MLP neurons of a small language model. Each row is named by its layer, matrix (up: input weights) and neuron, and shows model dimensions 320-511. Each number is 128 + 24 x the weight over its row's rms, rounded and kept within 0 to 255. Numbers have three digits each.
After each neuron's rows, "fires on" lists the tokens most often at its 100 highest values on Wikipedia text that the model never trained on.

L5.up532:106105150198118160155134147123123073106123130125148152114135100111131148146115117143131178107060082129074089126120139122153137173137145120129139123101164127144171153115121097104150163109115105100160177156149124109093116131141121139119122138115117135121150157103161081121159120127180133145079104097118089149169120117103156097097142141132116123094118160134121142117126149152094150127148157128149105171124113142112136129113149075173131155150133076079134117165117105133109109143166084148108102133164119091125140151136201187121135127103083124128184129136143138122132150113132127115
fires on: "\n", " and", ",", " M", " the"

L5.up1666:148150154149184132110112141109128145085125091098125092161090137091120096089136133121110085118135137139137108149143143096135121119167123114121145149141158128128141136140180120128083092132146165112154127147145127096104120138141125098150081105140084091148132117109163118119131160136110150166127131151148154110140151116150123139137146141097121152130108115090109123156141117154152111123124173121134151091115163118138130139115136107176150145139152095109134148154081152106151081121140116099135099151103124134122115135136095121156104206120127132118134125145091165124131121086165102125
fires on: ",", " is", " a", " some", "ichi", " and"

L5.up2259:128126149193132130181153069164128170124109137070151137139142113089156142131124192128139142171133118163129107141120136127155098143174094130107107118097135124129143064092140131131133124103120112123132103136175137159098125150134147151094141187133097095089124127158097118103112118136142152122102131085158142125145108082138094105123117125138164130106148127108109132148110166133111147146140093118108113134128102142147112093135124146145141161107119127109133157101163093119171133102104141130150076159125099105094118169156135125106141109141145154158129133100119132116136134138106119113
fires on: " |", " a", " the", "-"

L5.up907:107125146118091121135092134097104117132094159113173143158124130126112138174087119127113097127129138114086128143154130157096171126061161117125163164101148129150101096128100169088115169135164135115168124127141174170097142141126131135118152101143136111158142133134136099139142105147137114077124102167082150122139146159144154156090111109125163127150095128122108131133160167128145096135128156132102090146118141109104101137097125094098094092079092114121108168101140106118153144133108081160081113133149114160095124144123096114130130120112091167119116118144112173103116111123102149102
fires on: " |", "–", "|", " age", " their"

L5.up1672:129170101126135121131093091103169176105115135144130124090143083143104127131156113122111155162112114128122163128187109112178111101109119129126127152098147133138119167125140122090132119145131102117109174152160052121121112129152167131128151118129096132126153108058117131177159166121111111115114134132132117136120076129160152168127089160123144151107105121128117115126127121105131093145110116124093124126154075071138122124164153121136162152149116102105142110144111127147120144149168154179107087128148133142147136111130125106125125135142094121140162140080106137125151121115127114116
fires on: " |", " on", " was", " to", " over"

L5.up1259:092091089129099155142127135118150144088160143135101159122105115134080155177145132142133177161095096124100133097131137137117184133165151123134134125149166139122132111130153149078122107123120124134111097125158129159114117144099134122097097142128150164106139154129119141132095149127160103182139142142095131125148118151075154118115112140144136097137115173121149136124142134126145125142128092127069122080147161119128097125095162153113132113121145099131104107130126105136166125099149086114119150135164130143131132167101104166159148117124158137136148163084138132157095122134086132138
fires on: "\n", " the", " is", ",", " a"

L5.up628:137137120122116124111116084153139149100117127174133097094118135154148143150104133149150153114078099110131116104148127146144093144100118118117124099090111169128131127129115125089181126161131123118117098145120118126121169112123131123106109148131086159103127157112096154104126100118169123129160195122146151159108097133164136081111108092101072161142135141111104121149097117158101119135177133139142148150127159130133139148147066158127140135097155127145124131124118152112157143117111080143151103117128152127134138172126108136143168126093135109155129145146142119126109108141137139123
fires on: ",", "5", " ."

L5.up2171:148127094090096127110134147117117115132119113111120111126072093162129139116114123130117127091143131161118144104134139105123171148162160143099129151103088099158092129135126123127136131162148136136134118128096119120149128126099146116090164134089148149144148109149180124139129169161181128082139071146113149113120136129139145124110111134134146140146130124102131116157129136117162149117152133112156110144144150147106093155112148142130107150148124110151120177107140134141090145118120127113125126130133127116152123105149099138075128121088150152153147116167163149140115118179074154122
fires on: ",", " |", " in", " und"

L5.up2357:181152128118111099117106120142123156105139138155125174154137142132135115122111138134167112127106115095112090165118106113164165094115134097089133154116142137118101124133159103132103140120133134112108095114129146139159104141141130082157122115125129093148173146149112146127162153124129173122147151120102121083119131148114178107168098123143152080130142155160113122137116195173115134105139098157132150104118144095106157098156108142140127122154115098094137142163114106138108128139133109140122125111191155132112116118105140155116096118147129101081157111091124137111108139108113139137
fires on: ".", "–", " In"

L5.up1201:152122146149145176145127133097143171165144161143117120128098135138153098088150127094152123177156125124126119192153159094078090123122108131142167179111116117129111124132132124122160133103129137135112103119162110112116134143147100155101163185146138174156164137131115122136129124146128158111162069111111144103110133152107133123104150145103122132111132165138145123127111129101144100101125160169116167170151196120126114118110152163088112111089082138077139141104126127129158099191128096113134145113140150134126137155121109098122109110179107141112193118076079164143114115125100155120
fires on: "–", " (", " −", " February", " 6", " |"

L5.up1016:135116174183127148122143135122148124142121096101126135146104128117127150102141128097186126114126122095135108127110115097114145120142115136099133104124106159097119122132088148125124116130156147130164125127104151141145116106162085152145088133166110148131128123157170128132150146149134111129103094165130124102134105118136153152148113112137104165104142144114144127165138117094138114112122134120108124167144103159171170149100101126101135136129120084121116121146128098165180121108165102163100096156106091152121093143124132097161191152094171138151110105154135120158121086138142123136
fires on: " are", " is", " was", " as", " be", " \""

L5.up584:111128129160128172139142115139142101120114092128129129138154127143127170121155133092133123162110106131145164113184100120122110124127126181139122120136149131143148105129143109112127124102092123164125132132134148132145143137143156149128118111140103148109138113094162125124113135156145110099138143146115116182122157178099113116136126113127122141140162092123096127106197153146095141124152083143136126112151112113110135102085159155117144109118097088102108174080128112130121152145131105121119158128125139175177108099132139177094126155091145137127156137125095118137115114115136085144
fires on: " |", "|"

L5.up1805:129092142150095104136108122164115112164115140181150134154162126123125064123095106133182078141098148143164100152137101113141091130132166097128147169084128083159121123119144155083119120140134101125136140119118101139103178137115139135123134097127073129121171130116104103134120104141098125085121122138102051142103109117137120132138115138117165140159112145151160139139166128100155135073139135157120115155114184170127149112125087139097125067140126168082138170175151137148144088124136077153137131156136131116086114119146135151105126100141137131134148150112150137140132152156143140161
fires on: ",", ".", " New"

L5.up1418:167115125145163171095154109140129097140114196149159123110091107125104128150143118087146160134167157155122150123160103117128121103119135115148132104103106139152140107115113131110123186116124129161103108075105144121092154154111140132144102147104116137121141136076102102055099139152111123121121156159118134110101099121135104145086138135134143131133070173134127132143141124100116094123170134136082095120116115139125129106143104120131146142171116159090126093169143145166143129094107099116146145095119094128144129100152091098149141135166075138150124139093147138140118092154121135136
fires on: " the", "S", " p", " a", "C", " C"

L5.up1403:142149126180163126127123114117149074143137125113121134095153120141123129148139105134103136144098096150155105138102133129175130119133093130098136153141152080163137118145099113143163120139122134144145133151147106114173127152180147051111134113107159141151078146133109128125132140112137097093088142147129110129126146119136117118103124105142148137144106133124121123167142147113139129161105153133154181132105112138139155102152124194131138130123117121145141083097118139111112129112159131084172132045142175151197118148137109155108137134105138146142132133132099106119154155098124129149
fires on: "–", " (", " 1", "-", "\\", " \\"

L5.up2308:130104132155160122107163082132098116094122107045070124101163162112145097116106129158133126117155129137104149117132110112109135118139126108151189134137131099111102104090156110114112146151125171129109086150156150109094116128145119170131096122092147099123145135119162140120107099124090090112119097175114127114111113108168150098122124108131142101117092144123130153159100147138122153132113149117124122142119112128136147102100125137142072114118119109100133151118099123146135129154090101156149119153123132122099102154170086137150118109111149140107112159123139105159155149164165148108
fires on: " of", " |", " for", " and", ",", " the"

L5.up238:176109171129157121141143140179152114126152108121160109111102110112156137127111143132147173097104129111118111139128146105166117148151148127129107120138120143143146146151111140150114165171143112146101165107192170116157119118118114147112117102148134098114131150118119143163114114099125133157191150170078130089127142131126155140126138134097115103080106123105135129070092151092164132120074131136090166140152107156136116106091148091103150110100105076126156148102124149140119109090109179107094101149174131136148141120115159176109104067120113139129129151107137148113095145107156162096
fires on: " |", "th", "–", " Dor"

L5.up1595:124165086120120141146127128158160114150067104132096127127133072079127098105165091123113137179142086120145118129117122116180130136091123147151124118140117175151105120139109123117141137123140126141153167147144125158096111131157172145125142113147161099105141141111184086160138141113141085165105130147090064127126142142151172121131140116120091134126128130120130178098140189143152125141120145149116125156129119107175178161116142111099153131106152124088094133145142117130131091106155124139154110115102161150111143114127139117090135134103156106093135116157119146101129146153139092121
fires on: " was", " (", " |", "—"

L5.up2256:127140118090136142138141129113123132128132099101145149131142084113114099097116132154150103111137117122143142089123087126093163077075101140126093119105079085110118138128161089119135138113138120163162146098098139151095142137067161130127103097117121110106151163143115108168084117103147126116145151160120186148136112132061112135111111133149139155160140125132151141110138103107163104132154115174117136176120126093135150167115098119133151120170115179145143111105119112123091107119138117157098196163121124165138161143130141069094186130156117114131127158129135108156125124128119156171
fires on: ":", " The", ";", "-", ",", " |"

L5.up1956:175123175087186101152160107058166121088098152134112114153131120086104149159126116135102138150130102123144134176098142144125127107145119134147093129139086100086099106125128107148128154103136119104131116110153097143099150109128145135107180135116119093096139109111122081127154132123114099110128118181098147133101151136134128162151098174141151129105105121112124132106057130141155097148129138165124134130116121145138122124158123150094124109121154116162147141154147094166084126136119124131122119152103150122092093118179131141148166158116128127099144149155127125129110108168115121111
fires on: " was", " are", " were", " is"

L5.up422:121125164106097124169118133103142132126147115115082154146123120129139132130169131145141165123169113135143099135132145124138176158118134126070137110127134126132155108136119120125123161170126123123079107123152111173098091095169119107129162112124145129166108110157131132126090157108159141127126098150132131103119105131117132150154149094141161116144080120145094154130111128148146123119137137133118170123122133127109161110086148109085142122066172132114099168143141147134131148099162125116124098129103159148110082150163153166135157137117144132161119118165118114088150112098095108064
fires on: " is", " was", " also", " be", " a", " considered"

L5.up1700:141140109133134130107151178111076129155164117177124142120132133111119133132105138124109106125084098146140147115116119113150083089114152102149146082097130139163139102098087093140110108105133099128183119202095155140177174124106122166139142106153133118119115139130163104162134131115099158119118142134099097156129141135131130067109161112124113158126153057109125125133127134159151081132103094105109140129141119097117141089121125115122085117107082102111156154164125152129103155146168079120154158112132070134126141117104103153099125143076158100190104151158122133148122118117118129146
fires on: " the", " began", " to", "-", " a"

L5.up1584:176182115096121101162107091179123157142147115127126139141124105134116096173077112178111131090086140122102115122161108068081154136087141117173101145111140151128133145091113140112109164111116137107152130174144120129107130104177117117118164152131117149117143131138164183109090092151108133095133139158120107122111126123106118104103140072103121140145161161127144149094165144143090098091122069112115113110084147109138111137098115169153122169111135139158135104118121123136174158100163154136143106103105120136113129101105182120164173110119141145170157131133138098145160123117093136119
fires on: ",", " of", ":", " in"

L5.up1377:116099138081129083144165192138131134161137114135142117138124088151131120141107123148104137191140125126098150147125153129173175114138079163138134158110143178131108072157113085159150119075177125116131127186127133133104099130148140194140162137134176135116173125160138148127153087134081103111121138136134060140117107152110125089122109148147110134149118120115168149149088136114145151135136084111157125144099150096149156142162180160156111149145094139126142096123156137131182108125138143121153134153145127098122135136123117115104130064093154134142144121130142152127137129141151140136
fires on: "-", " |", ":", " to", " by", "|"

L5.up2452:129171138067131147094145162146107112135140130093171128107180168160107089124181109131106114076126090139117125143128128104116130152084127161138178145117094120119123116122128097127134114130112132134148131189108131120131131127142137122127110133126119104133154070124172131146138126135116151136148114128140149124134155145147157111114118136137155142144118108114077131105171155133132119138134122149142128136126093122074117081103168133148134109109159141096134122123091131158134191120140121143134113169133120157118114112130114140123137157121120127148182158084125118140095091080178162099
fires on: " |", " and", ","

L5.up2021:096120138111115136135150135143142138183133084103159116139123130117138129104155133128176149172085151097156108125093106093144141132097098114094155109127137122112136136141203156116146168141126125128119151133099155057130122109113144154107124200109124125169127110143166144142139127135141125138132105108130121093106115139171124075115163124157133065130161117072161110152153173149130130110143114148152122150120085137118143099156154119121132089109122139116152136141122130164102127105101087069114144127139187116145103098139162127127100143086148104084146112123171149154109101091150151140
fires on: ",", "aug", "r", "j", " by"

L5.up312:115134160169080143125104101118126139110116140162108120153168088148148120187083123152153173159187146174140109126112142133139141098113120117149142131112111142077117100092124147102130137116125176144119086115101136129125121089134133136107151155142080134135122135106176148124098109200105143121128127106095131115121127162122104114113123101100097165127097136123112128096103154117127133150129150088130158152151116109116127150125107128095176147153194131152121139137103093163131113141159180100135129130191123163137124155118119092147167101144132119107121118105136163128143140102128135126
fires on: " being", " was", " are", " is", " then", " |"

L5.up1152:125130122139108119141086117109166112131074072132130127150130098128137143106124149158139145119170107157150118109098125104084174174131132129076146057157145095152124144126130132094157134173158157132126151148133145106126136128115159164134133143116105128130121127088135105162118130132153129129142119103147133118122136129096092084078097155140149143124126130119119115127108154139156072143134117140146120151118169115144103104125121162126143118167169132118105156075151173142130123113114108115094155133126167099101107107156187125135130153138109159113136121129123134124102121131092140142
fires on: ","

L5.up2537:129126155119151116151125126079121152141187128089121079109170123125139131090134141128122115149123080138149126209147128090155121104127082125172145146136118175108078099138111163130141097127126156158118135121145132126160112119126135078120096102106143106130127157101132104107146143096091103104108137126117108163135125160149111116115158151100104167108135086153112166155128125095090094140141128123114104154102125112129111145136156110143142155127158175126107121132112123134122109115131125092155118126129142118177145143160102149089103159109143146126141135109135100093153092114102115126
fires on: " (", "–", " began", " started", "."

L5.up822:148135115103139115109117110113148146125125103069123133149132121133118144123105138123137128139109136130179156093161121116125129138134120111123085148096097111112133136145150160108070134108096145140199177170169120096109100112127148130101113103106114131106158165153088136095123102143139160108137154152137167088192153085089116126153160123123131187150146141122160140138114090132106086146146112108109131131060104131117152098111105103133163164130097134145138120167108119144127166138121147110159123169125077136147131163127116151144122125106101162150104117136115147102099157143091087111
fires on: " (", ".", ",", " al"

L5.up919:126156119139162127133123173117122109160148091158119132135166127158103116095095164081139102185083138142127137147071113112131131088103164117126118134134099149132129160178133116102108106114128156138126134113095167149122105129122125144126085142112089109143125135164165143095138083156115131168115156118145125145149108096149083117145157144138153088098114138089137129162149151147129149103167144143123121121104151115170142107132068133089121131107141122153097094139100143157119145129147099111175121102166136091111126124124147117131119130112171125126142088145173130171106128085137105143
fires on: " had", " has", " have", " also", " who"

L5.up517:102113121136103120138143096089156158050171144089157118118100127128102158129116084143122159165163117132104076102179097092097108124111082101146147165122135171126124138145082147103133181111143117129180143151157132087131184117173155172113174105139148107143137139113105142142124116122134125118087127114115109127107126064127123147150097139102139115119104120117149140136079130149128129154112107150076205128094095111070134139094111134149147181159107143132116132148104152130133107088145121121138118177151114173079095105145102116149106142120131149159126114109101128126126142128133139140
fires on: " |", " T", " D", " F", "T"

L5.up1148:126139078121116097195162130124089124099103133133119109113137130180124109098116121168144134112165117120121140146123136117156104153154148137142110097147077114141126107152099133102107149142113142158119111122140141138118160100121139143119115167160120136122154135134141118107110125151164158132110132092111178148168119109115153159090186130169114099121147162155132161127168143152136170093124085114112092114164134144151142111154126095110128132111145140105120137154133110108091162137088118137157119129148151122136144133158154136152153105155112139127134113129128139144090111149099106153
fires on: " well", " (", " named", " order", " as", " |"

L5.up1649:117067144116142114130116137067129131121145151176134127098131156161109139142119122163094127096147101080161147160106109106115143091166112103148126131134115087130076150157133082146106135130099148133131141139119123100121161099143124161119113111161095096130127122118164156108167070122127165116116118119127197143154132142132129112149125136120153143134074117089110147092130128124159155134123082102080104186128149104121090097110119128119168117126127170125139124129137135083138139125116146197112082146156167140110143128116132143091133167103104188110180109091122148107139131127114078108
fires on: " |", ".", " $", ";", ",", " ("

L5.up54:132155120112122136150139156129148116152141119140105127119100104110106110136081152098111159132103090072110107149078124111131102151147117131129119091099139153178136102139136125073120126144080121141128121152142098090094083108135103101118110147108116097141143123123108111139124143152091123146111145148150098114157175073164145152129132163152136152112122150148122161140099125119176107099108084145131111087168115114153135152133127103151121104084132077106128146112098095135131100126125128127130158155112135159096187180175086100122174128113121164123119136177124158173123121109075112118
fires on: " as", "|", " Councillor", " All", " the"

L5.up1092:093107121111151117137129128127089113081088148152170125124114156122113156097103140111131162157104141146103138129137120170124132134094121136106152063144150133136164077097110141065123110087091123139137124145123109107175132141142147088125149159115081097099119122155141127145122189173166151178136140138116123114140103138114133112108133153118120171144129148110134106077115104117154149126104122080130116141135136109141157126135135134163121137153146089111172090115095116137189147122138115104135105104128091113157118145143087108127152151141116154137090110141187078139109159152171144128
fires on: " is", " a", " was", " to", " are", " dis"

L5.up1214:121124130092139135114156119082171136165105097131116122132131105114101131146109091126136102064151155120086160108152109121069111091101147147124103109073100118142174144134139138103136145109131157150121097093158125116113129142120160168125126056131132116119128123116108071141116144097109114129160118144132125129137106133142177128157127177096145131144140103114108160161138126097180126137146131099098121142127108175112129110145114129143097128158135180138130178145121174148117142103136083132087129146136126109109150122104145097130118088098133133163120168166117076147140090081141142147
fires on: ",", "."

L5.up1893:115180127087122105156148149161144128167087095137144113127113142132115081105111154149127116163135113145122115085147116151138168159115151110168112109149147126143134074112145126126156163132142131137162131158136148152147131095152116129133157126150108149148170122124125140113133136112126110157122111158110140167135144122111112058113133129106094138131112104127126133152156125117069120137123107128130151132112105146170108111117143130091143095112117124147132119102137118127133139112096105121111107135161152079114157133149120114147094104136142115153097093142072138133141171116118091148
fires on: ".", ",", " |", " her"

L5.up473:133092143152121144159127131153148124124116148119115105106150111113159156095127124136144126152108140146088074123134164083113060122139122193141121131149116134130163156140171138126146136076097113148113152123129110149179113126134151138099117137079125145103176110104056153111081131111103121145090112093062156140077141159149124136136157099137180096160119123122122050115129144144140122125148117102097132095083117141123127091122141123171119132140114099133069145153131121146144110074085111094105118152117155136143143127103157129150189146145136131124163113130110149124121170139113167128
fires on: " M", " K", " |", " T"

L5.up1870:157198104154114096111096142165152161136079098125128131083132138098136173100119120118164103137160117116139085144106183106134151151089107124114152115139136124133099101112124150093143120110153154087088103115148139111131131155111132120131080126167132131118142104109122123157133117132095122132189117161132095154153120105095089132108120166100108054140078124139144155134101128096143138088161089134107098138125109130166106135149164170154107117109182119159171133110101119155125139110108140083148127119134132099116109124140096122083131093102155139158142095128128164112128127133126122131
fires on: " |", ".", "|"

L5.up952:138127182082125139112083154071124155127148115151113171146103131145103143063164120102096136083161137106080117131123171113084111114115094117153133092099109166112129172170115101096137119145126108116115150129131121123159109173166137135107091176080125159118102107120105136119126104112136071138137108098126172139135148151129139134138167114148116169122120140080136093133075106095095104133160144114127140130146137129115089105130119104149095173133110085138097134090110106149088177097111069142091118178148104154114122137175140146143160106142130088139150167119120159117136107076129140092
fires on: " M", " T", "°", " two", "′"

L5.up2334:144140093118096147136113162153179114109092101139166143098117146100096110135090131094148137167107133161133122120131094107129136165108155187112147101124070140142133114126137111131133167098158134108149162136138125134120104110093148122122108112121142099146103119147141119081125126129064127124169145132108096118145124086081102161082112141142149136125100170077145137107115178148130138101149120147142074186132109114102143097127157143102131107149096127135143149152100130143113069106135124124136101075094108155136094107144088141135131177161111113107161137101119155117188113102131126105
fires on: "\n", ",", ";", "%", ":"

L5.up1266:168133150129115126117077128115142085147081147141158142102124136141131124117150133151108116181142139179106148143103100104125125134171118106088125104147144129119120093140098135055178105098076112130135118155108143141133160146143117134129124110126086115079099107128146138146101127125161142077113109113125157143147110097150126142147159137147093099135118135119139145099093147110187114128174130111139108159069099137169126100135124103123099100149102090126149106145129112123156179132155121128138150135157113141151111108134094126108094164125100130132136146104127156135131139063142077100
fires on: " the", ":", "′", " a", " his"

L5.up2300:112152112102137129110121140118115166157146128130139114083138125144124103135122119114141135114088155136091130132123076100099125119123126135146134141062115106111111128196138107100133109154111129149143139133161105153144115116145145113119148122153121148131140111164123123154124101094082122131147111122151113087108112121128108103148099136099121126102131126183108110105122111112113156113106121162164087085107133093152144106106129128147133141151149154167131152137133135153138160132154159166124105165167096183122135157151126183086112142140120111131096104149130098127136096117111098131
fires on: " |", "born", ",", ";", " /", " ("

L5.up1939:098116113108105098121124115057120111116148129133112132134166112109131096175173119136148072149106159088139129148168123122089096139100105133101157121146175093099157166122099136121050130137120100132140154147157149135124117141185144162112122119099119119113110137093103114125109110118137131104099091141119148122097119143138119108153121084090081109124106128124147127109145081150141165133076060131151141112084133132154140154126140144128113148084119120157125131098083102117116135172094127117111135120147081134108084148129115151142118119126088108066149106149135128134122168115108136137
fires on: " to", " a", " for", " $", " of", " be"

L5.up1536:093108165115078128133090088163170133134123151120140146124147119101117154099112163128120140133123142130164153180101138147156132136103100135115131147077135125152147123116128149091115133148165125108128122183143149090093109102132116165166151138097118109151125127082118111103118134105130166147141124164121129096135135126109118084099099089090152121101110122216122170139103188131110163132161112117161121140176155130080131096121129125101157112134118100116134115133152158145146084112123147130154139140137119107180145159110110165122121119125066140092139120110133145158084099100126117108
fires on: ",", " was", " is", ";", ".\""

L5.up1863:129111126087116137108141163091121116124093135167174080126097126153122137108101144088166123181132115140123176122131157071116160119147128075145142095116128199124083116135124142072125148098163153153105116124128146122148146099133112111117135181168101150131156096151116136163069152160099146129140115133100162159082134071166147149114128159154116121106156149144120140129131121125175114098123086106107107119130125169148159101128118123093116094138128129100117125145118118122122132110128144113080091152162114132120132136154088142136123115141152086132127145119174128147163130153112118109
fires on: " was", " as", " the", " a", " is", ","

L5.up2429:106114146128138173126143124125149109113096091081104156123156107168145131119122118083141087159113123147107122137117135119144114109172141162086128086155115097106107119157128128133143172134102113112127073100164130124167149131108130097122118130158122121129148108115068120150155136153122147135111088162104102105171152150085114156108170089110120114115124160120187138126108139155114139135171106128133108097091102156127121150101130164087139123166146136127130181161110166159098119088137162106135097168186098132135107114140109129091111143141118151068139068095050172098154125098138150151
fires on: ",", " |", ":", ";", "."

L5.up2037:112141124120136163141160104107129115130148090170159106092162125113131114132171145129151087126129105095145217140137177107121110104101080154115164106134122128116124156129146134145133141150157092121164163147108116091114134136138176137154137156170104147110133087136141142095151128148112111099146160161120139132131116132137125114133141125108104100108130135094153068139074143138129157146133110098152135165116127119145146123147081098142171150155156118135115125158151144140099116136106090126135186103128150093161158147120110143135119148121154153137127092189135113129119115132152142110
fires on: ",", " ."

L5.up630:093129144125131180190113104171157084133097055130098103135079154149125132123094127116093136107171077144129132131150115131101119121108121200144120101096161119106152160156111112137102135116106128154097116137133134103128118102109124137142094120113112125151172107122081165146142119134105179128140135124115176118155143104107125116111121081170109117149114167128089159110132180158133135092164135131158118160144101119091118125101080141153142140128106155079136097114121103144109110139125144143116108197142135122167156133147148088120189144115085110139184124116119106159094111149166128116
fires on: " |", ".", "–", "\n ", "|", " ("

L5.up1812:181129136130140079146119124105120115103149108084141134078120140120161128176096144100126139126063086148076107176133150153099173129127137097145157115127079104146144123085138120099128124110102101132132127129111122112100135121070129090179078131136124126109108153101147096125111178147131084134100136098129115154150165124134135090113127096174110146139129106154159146199105143152112106130138129174139106129107116146122110130117175146137136108121115123117104147115110140116119088126157141053107142150081107144140121156112113132099146115105140117127132153119123119160114088117105083142
fires on: ",", " of", " a", " African", " in", " alpine"

L5.up2246:149146178148113129146133145146159159161102096103129116146105130070142116126135136154085121120101100135118117137087116146126140062119112106124140152117113129124117160106124103131122144115135142116141152140148124158092128170126088124110136117132142149130130092113130120150108112208143127123089106099124137116091121125107112143161114098124104084159175109128127132124132128151123104134102104141115118106131122148097131071117131126126110131144106086117141105122104131133168158070102083151159146139135091163146101124135107140143094140064158156121116130131127133128099142099129088129
fires on: "\n", " a", " the", "|", " an", " on"

L5.up767:141093119119136090160174119102132118125132149080162172123158100131143100156122125135169157069102096112112122129140187110093115098130120145127124078120151121133150148134140161149118133125138122164124117109153158090132117179100118134123120112106133091118155159152115116109148154143084145135151120133096152117139106145112141092140150109126127127121087185195077100194113112162079168105167124120093130145162121107140140113134119122144142153102146157122142117099122117138126108147140117136127128150156105127103104146122120124112102125111155124122136107104123133137128087124159124160
fires on: "C", "c", " c", ".", " St"

L5.up679:131096085130105152147133110125127151140057133143139155126108129137087097113126120094154107125145186129109123142104117123166134131095103144118110161108121142108110126125115150110133145137085138093088123093129119140106122135116068161118112116144123168137092132160114137177136137130134136134125129108153098130113135142116141137157143136136154120148159123145125118113088169140129168130142184110173111178143161082105114107109153167068119121117132103115115123133117084144067124164107138122094132099129144128141101114135095129101086118132126124125161129112119124102070151136144113146
fires on: " |", "–", " the"

L5.up50:131140102155117122119112172127144107095151109135100082134092084138115177125121098124140115143099130124173142127151144117108136105099136121155107080132119136156146152089119143121108114104092114116125116132145104134118142152126104096132141165151116111108136105133143111140118105179111187132114116120144166089090088157114182130144115154109135128124121138118147126151139175106153123087110079134111137176144131109100166131115174114119119131123162116113158107135176129131140174134081098154079164136091182135123150131174123110114167155176104128098109144128134175126122103151090164120
fires on: " as", ".", ",", " and", ")."

L5.up135:157138154141137169110130115123157104124139124115080143102090136141093120149128160130144135122151158145181098104102175135130147159104144119135142085101180149111134084146097100157140101143122148135124152105086148148129081108113112154101117121094115040138166106106108120119158145136122167123128136164134110168137129112130095140138175118106072127141143093151155162114120146118125129106104104137105167150129151114161110121164093167125135127139105120087122129146144136109107125078141135119090129141145109162127188138109085097101138143137091159111098154084111169139167126171126127133
fires on: " |", ".", "–", " World"

L5.up2311:150132118148105161120124116117165146120088055112125114147159113105111124149112134121148089132084103078128130136163123095143055120122153099111124150115102133144146145159149135119123125141124127103143130150124144123054134158148111093099164156145116085146155138122092120140130116104109129162146094110137138137116133144134138126163141120116091154091121134160133120156114129098088102077124101140128116159081146096084121134153081124153149153124103115120146175165144158159129133129132102129141152123160135130113133154161139095081131125135148133139145093173130114139114096082157148107
fires on: ",", ".", " |", " a"

L5.up1883:136124122128144144121097107132120109111108151108158132150075121082135139110164090136133165131141149158138113093166143152136133143145124157140139137100131101133120107082172133127126118151098177083102124156139110083087130107117181102132141105140142110104147129071118089131127153149145128135129127139125109103101146135152148134125121117091082167121101092102121088168120106126104154106113092127106140138101120136109149126110158136155139136170101084119163148104157141136134150165145142108093095156086127166147127143104108128135138125130109158101113166168073126103120096113091129115
fires on: ",", " is", " being", " was"

L5.up230:100176162135146128114106115138108115109104129123119148115158155134117098121138149143120183127099145113156122123097114154100166118110166159137143138103084088171117113133191113130123095117109105147059127128129142125124143158135154170099122104106157110155111151119153159135159102111126100085140154182137130084108085106055091156071117119132200130141136139110171162118113124163152095106109135158135117115129110137142127103109121132146139106151097113103122130167155103164132119112133125116166140149115145146123114127140162169147135102100141153133112169145141128143128122103128150146
fires on: ",", " and", " is", " are"